config = dict(
    hidden_size=192,
    norm_eps=1e-05,
    rope_fraction=1.0,
    tie_word_embeddings=False,
    beta2=0.98,
    lr_head=0.0089,
)
MLP neurons of a small language model. Each row is named by its layer, matrix (down: output weights) and neuron, and shows model dimensions 32-159. Each number is 50 + 15 x the weight over its row's rms, rounded and kept within 0 to 99.
After each neuron's rows, "fires before" lists the tokens most often just after its 100 highest values on Wikipedia text that the model never trained on.

L2.down254:49 51 73 47 47 48 77 44 48 52 35 68 81 54 57 57 57 35 51 54 90 38 60 57 35 26 61 27 71 42 63 56 74 50 57 57 60 51 60 49 41 58 35 56 33 38 33 61 69 60 38 45 78 48 46 75 60 72 37 65 38 88 30 55 55 61 53 41 41 48 34 54 51 64 24 59 63 66 51 43 76 37 52 39 28 53 46 19 63 35 55 28 70 39 17 42 56 23 44 50 75 59 58 40 36 44 60 85 62 22 41 49 49 32 44 34 31 30 43 90 39 49 72 45 59 40 27 32
fires before: ", ", "\n", ". ", ".", "\n\n"

L3.down366:57 44 72 51 46 77 40 34 69 38 69 95 36 38 38 45 44 41 44 67 77 77 58 22 35 38 42 57 42 42 35 47 25 38 53 58 62 32 21 41 55 47 58 43 72 51 57 55 50 41 54 61 50 40 74 54 53 34 66 60 29 71 34 69 42 47 64 36 69 48 53 46 75 66 51 23 53 48 50 68 60 59 63 61 58 45 51 57 66 50 38 31 53 29 59 55 38 77 51 49 69 52 36 39 58 37 69 48 53 40 59 60 50 62 52 63 28 52 48 69 23 63 43 49 39 81 00 32
fires before: " ", "ul", "e "

L7.down494:61 47 23 56 59 52 38 34 20 61 42 39 33 42 53 62 26 51 89 65 69 74 52 35 36 52 52 51 14 30 47 17 12 42 67 49 50 67 70 49 42 24 66 21 76 42 58 40 62 33 44 49 52 59 65 45 64 46 46 50 52 70 57 27 40 60 67 60 50 58 42 24 59 67 70 18 69 26 40 48 78 49 47 62 44 33 64 72 47 44 41 49 43 47 71 45 47 76 57 47 42 47 57 56 54 29 64 40 71 61 41 46 65 50 45 31 65 00 41 45 67 40 32 43 45 63 71 45
fires before: "st ", "e ", "k ", "ard", "en ", "n"

L3.down491:25 57 51 29 25 62 58 41 38 54 46 77 38 47 78 53 67 46 39 47 75 13 57 54 38 60 64 66 28 33 63 64 52 45 44 62 44 27 47 64 71 42 54 44 64 70 59 67 29 40 41 83 47 45 51 62 53 22 56 64 38 44 62 40 78 28 62 44 66 49 62 54 58 33 55 62 62 53 37 62 39 56 46 53 61 57 36 51 26 67 42 63 12 88 53 52 44 59 61 45 44 72 39 32 43 83 48 34 68 53 23 71 26 74 51 55 08 45 36 92 69 48 45 57 45 49 42 17
fires before: "h ", "h", "ment ", "ed ", "m"

L9.down71:49 70 58 60 49 22 38 77 67 44 61 26 42 39 69 55 52 17 53 53 48 64 39 25 31 56 59 69 57 41 57 21 53 44 58 75 28 51 48 25 57 60 47 55 44 56 79 59 38 49 38 26 30 19 38 53 57 47 60 71 31 46 49 55 27 56 60 65 53 27 65 54 65 36 65 33 28 76 16 39 38 51 63 57 70 41 32 57 15 09 46 53 64 77 33 51 39 63 57 44 53 56 56 49 36 65 03 56 22 54 52 53 60 76 35 42 44 61 50 21 41 37 54 43 56 70 40 36
fires before: "s ", "th ", " ", "b", "-", ", "

L12.down656:42 48 40 53 33 40 66 50 35 56 72 40 44 59 16 63 31 61 59 53 47 55 61 56 19 26 54 60 49 62 44 48 60 31 64 59 63 13 37 44 64 31 08 53 74 36 71 52 68 56 42 49 11 34 58 44 48 38 64 36 59 41 36 60 57 53 20 50 74 59 69 41 25 31 48 45 69 49 40 57 31 76 62 63 43 57 61 66 40 51 52 52 82 55 54 38 47 64 50 31 55 46 55 45 52 61 32 79 53 41 38 29 44 47 75 51 69 54 69 59 34 47 84 52 52 41 56 35
fires before: "om", "a", "of", ")", "ac", "the "

L2.down539:51 47 56 80 49 34 62 41 75 59 54 47 19 57 70 00 41 17 30 62 22 42 43 65 34 47 44 54 57 64 34 35 43 49 57 52 09 59 55 17 28 99 42 26 42 30 33 53 52 50 70 64 59 68 30 33 54 40 39 48 61 38 58 47 42 53 35 71 64 48 56 42 67 60 42 35 39 46 50 51 52 39 33 60 53 50 61 44 55 61 34 38 81 55 52 56 75 53 28 33 35 51 64 53 36 50 47 60 56 41 63 62 41 55 36 56 34 60 40 62 46 63 21 66 48 56 34 32
fires before: "\n\n", "He ", "The ", "Th", "A"

L10.down191:27 44 50 44 38 59 44 60 49 48 60 36 34 37 51 42 36 65 59 63 46 47 30 68 59 34 51 48 29 63 56 57 76 51 48 41 23 43 48 57 49 49 41 61 60 42 67 63 44 68 53 34 82 54 10 59 39 42 55 20 55 49 53 48 81 60 26 50 32 50 33 49 52 54 60 75 56 34 63 32 22 58 38 67 56 67 16 32 62 80 44 37 56 56 70 73 50 40 34 45 41 49 54 62 67 54 36 74 35 55 54 33 72 38 67 71 58 56 78 25 50 29 52 68 56 61 65 26
fires before: "an ", "es", "\n\n", "an", "ist"

L2.down327:60 30 52 70 48 38 60 47 72 67 45 47 23 62 62 15 25 34 16 69 01 50 47 60 53 65 39 43 65 53 36 38 57 42 48 56 29 62 69 28 22 92 52 31 37 34 38 45 52 41 68 64 61 64 34 29 47 50 36 61 65 42 63 45 51 61 23 72 82 42 58 44 58 61 36 31 24 48 44 55 40 37 49 64 61 57 51 36 39 43 33 40 80 47 51 56 70 46 31 50 55 44 60 46 39 43 72 59 48 46 68 53 37 51 48 63 34 66 40 31 42 48 18 54 53 48 31 39
fires before: "\n\n", "The ", "He ", "S"

L12.down390:74 70 16 40 59 58 36 43 25 60 68 59 51 53 46 58 59 65 28 33 70 59 51 32 43 24 16 64 34 57 66 53 60 47 35 52 50 51 60 70 57 60 41 36 48 37 61 44 68 68 43 64 66 58 73 55 65 46 83 34 60 34 75 38 34 34 73 19 28 15 75 72 39 44 55 40 72 44 56 47 42 40 62 53 39 71 70 50 39 51 68 32 55 47 67 41 62 70 76 44 31 26 38 27 52 43 68 32 38 27 51 52 25 47 66 31 57 53 55 86 42 35 50 35 50 49 36 48
fires before: "| ", "si", "s", "s ", "o "

L7.down569:28 83 41 23 59 50 55 52 43 36 50 55 70 57 61 39 43 79 62 36 58 46 55 53 61 75 46 94 63 52 38 55 54 14 56 67 59 57 56 70 52 59 58 62 42 57 43 57 38 73 32 37 68 40 39 51 29 47 43 58 55 71 64 47 92 36 52 48 45 55 52 41 55 55 24 58 48 37 45 45 57 51 40 63 19 43 66 54 35 56 77 44 48 39 30 46 70 39 58 56 46 31 33 65 57 68 08 51 61 39 43 61 38 58 50 42 56 69 66 77 47 73 45 19 39 42 40 49
fires before: "ing ", "en", "as ", "e", "in", "en "

L3.down29:31 46 53 76 50 76 57 41 38 44 50 46 40 32 74 44 43 73 51 65 90 47 64 37 56 42 67 74 60 32 46 43 49 36 47 38 67 47 44 40 57 65 60 68 78 75 60 50 46 48 46 59 45 51 67 17 53 60 60 59 59 58 48 74 57 73 86 19 87 50 59 36 45 47 55 39 67 53 37 53 32 43 50 57 51 61 49 57 54 42 53 22 18 52 27 59 30 57 51 56 55 35 48 25 59 58 31 63 43 35 66 56 66 47 67 44 53 75 39 71 27 82 40 67 60 62 58 23
fires before: "ul", "ment ", "e", "St", "198"

L3.down342:63 63 81 32 48 72 37 39 49 65 34 22 56 69 67 28 47 34 60 45 99 33 65 46 50 57 57 42 55 74 74 70 39 44 57 45 73 61 62 61 55 46 65 60 33 61 35 40 57 35 30 46 73 24 43 74 64 52 66 59 42 80 61 35 34 51 59 33 13 58 28 46 64 67 36 54 69 46 45 53 60 40 55 67 37 60 43 36 54 56 49 43 72 45 55 50 70 33 66 18 55 52 56 42 63 38 53 45 85 55 57 47 54 41 60 34 45 69 53 81 46 46 62 54 66 32 53 31
fires before: ", ", "\n", ". ", ".", ": "

L7.down258:65 49 54 42 43 76 34 51 38 51 46 46 65 26 94 47 46 24 71 35 45 44 71 36 41 37 68 56 34 41 50 58 46 51 55 82 50 49 37 49 39 41 56 58 64 41 64 32 36 56 48 56 33 47 52 36 22 65 70 67 62 66 45 32 71 55 44 57 41 34 21 70 19 49 62 41 44 36 21 63 41 45 42 67 44 83 74 75 37 68 61 42 34 48 60 53 51 43 68 51 50 48 55 64 53 42 34 51 80 35 57 42 41 70 53 43 60 10 42 52 58 17 37 43 00 43 63 65
fires before: "am ", "am", "f ", "e "

L4.down367:47 64 29 49 47 58 42 11 37 67 38 44 59 44 48 50 60 62 62 35 99 48 53 51 32 41 58 59 63 69 72 36 28 72 76 32 54 36 54 52 84 37 29 41 57 32 32 51 40 33 35 57 65 46 63 51 54 43 40 53 40 28 45 62 43 54 48 36 21 53 57 40 45 38 26 28 63 52 71 51 52 57 43 68 21 38 71 56 70 39 46 37 41 12 43 56 50 44 64 36 41 51 47 50 44 50 73 60 69 31 58 31 39 52 88 45 45 47 19 99 36 71 41 53 40 44 49 66
fires before: "il", "ere ", "en ", "y", "on", "a"

L4.down183:54 66 63 29 44 51 52 48 43 70 69 19 54 53 67 50 36 40 64 32 99 44 67 66 26 63 58 36 47 60 53 35 46 46 67 54 65 36 59 56 46 63 32 57 36 33 47 43 57 44 25 66 74 46 55 78 56 52 45 62 44 78 58 54 65 42 44 56 31 49 36 22 54 81 46 49 50 66 61 62 51 42 46 83 07 33 57 33 42 50 29 61 84 31 56 56 53 39 41 39 54 55 37 54 38 37 60 56 65 56 47 48 35 50 80 51 24 35 63 99 39 65 51 56 31 35 57 71
fires before: ", ", "\n", ".", ". ", " "

L3.down453:41 17 60 80 29 37 52 52 07 51 42 35 48 59 52 54 31 74 38 62 66 58 21 51 54 39 63 39 45 38 60 50 59 55 36 68 56 63 70 42 54 42 37 32 23 21 56 63 55 61 35 43 48 78 46 52 36 43 48 45 46 35 70 46 51 17 46 56 45 43 57 49 56 64 39 57 16 34 29 57 48 45 46 58 51 41 42 53 35 56 43 33 61 51 70 13 43 51 55 34 13 46 40 58 36 65 31 60 38 32 56 39 17 78 54 17 50 49 58 80 24 47 51 64 39 53 53 26
fires before: "t ", "t", "ted ", "ary ", "ter"

L7.down310:32 62 59 27 48 40 37 44 66 83 40 16 50 29 75 62 81 32 64 47 78 66 56 40 37 59 58 58 80 73 60 21 55 43 66 58 45 36 77 65 35 36 58 22 46 47 42 72 43 68 23 69 43 49 43 51 71 65 57 39 20 49 59 57 15 42 56 36 55 51 57 61 44 56 53 63 38 69 71 08 48 46 35 69 47 54 25 49 31 30 39 55 76 43 35 48 56 25 60 59 63 62 32 48 54 68 65 63 51 54 56 51 42 38 66 30 59 50 61 79 48 37 60 46 16 51 53 39
fires before: "ur", "y", "a", "ing", "l"

L5.down247:62 65 28 24 36 53 56 25 36 35 53 52 55 40 49 38 43 71 34 64 83 44 55 59 91 76 53 56 48 43 49 02 55 23 47 58 50 17 63 51 32 51 52 42 62 55 44 62 41 54 45 46 63 61 74 36 32 37 46 58 46 74 70 68 50 58 67 39 37 63 46 27 89 62 53 43 58 41 49 39 64 59 45 67 49 27 60 68 50 33 64 45 61 56 43 19 52 63 57 59 35 56 56 38 68 36 30 49 64 69 54 57 59 69 31 43 56 39 42 98 48 51 43 35 18 41 57 59
fires before: "en", "n", "ing ", "ot", "t", "en "

L3.down206:23 33 36 51 44 60 24 56 57 33 48 41 50 51 46 62 61 36 50 55 57 47 64 23 47 31 58 81 32 33 34 63 35 67 54 72 68 34 32 58 48 60 41 77 26 71 71 29 31 48 32 33 22 40 61 58 29 50 59 72 50 72 60 44 65 44 57 59 88 36 40 54 72 62 66 41 55 51 31 12 42 54 58 23 54 64 49 71 18 53 43 40 36 45 72 56 26 65 39 40 32 68 62 32 49 65 24 54 75 56 56 61 43 72 43 31 29 55 41 50 43 62 62 45 55 52 60 11
fires before: " ", "ment ", "b", "ed ", "ing ", "m"

L5.down234:75 91 57 34 63 55 82 28 48 72 74 15 51 55 54 47 55 31 81 40 99 45 77 36 27 57 45 56 33 50 56 35 42 37 55 49 58 24 58 40 49 76 58 46 25 39 69 57 59 49 51 43 67 50 34 75 37 62 59 56 52 75 48 44 63 58 52 51 46 64 34 57 60 65 43 30 57 52 56 53 72 29 41 75 26 29 51 55 56 41 33 36 76 41 61 59 34 23 32 52 66 57 28 54 47 31 75 68 78 56 55 53 40 47 82 46 24 33 55 92 19 51 50 39 72 50 44 58
fires before: ", ", ".", ". ", "\n", "al ", "ed "

L5.down136:33 55 54 51 56 67 23 70 45 54 52 84 47 55 58 29 42 55 55 51 58 47 72 67 40 41 36 47 67 60 70 60 54 52 61 27 43 51 33 76 59 70 67 57 57 32 79 34 35 56 45 57 54 00 50 47 54 58 57 42 67 37 60 28 65 42 73 61 56 38 39 48 38 52 71 73 73 65 64 30 63 47 28 40 73 63 69 33 38 48 37 30 55 41 41 47 68 48 56 66 38 38 44 18 47 58 29 35 43 51 57 68 18 59 68 66 64 52 46 76 56 49 54 40 31 59 47 50
fires before: "s", "ed ", "s ", "si", "ati"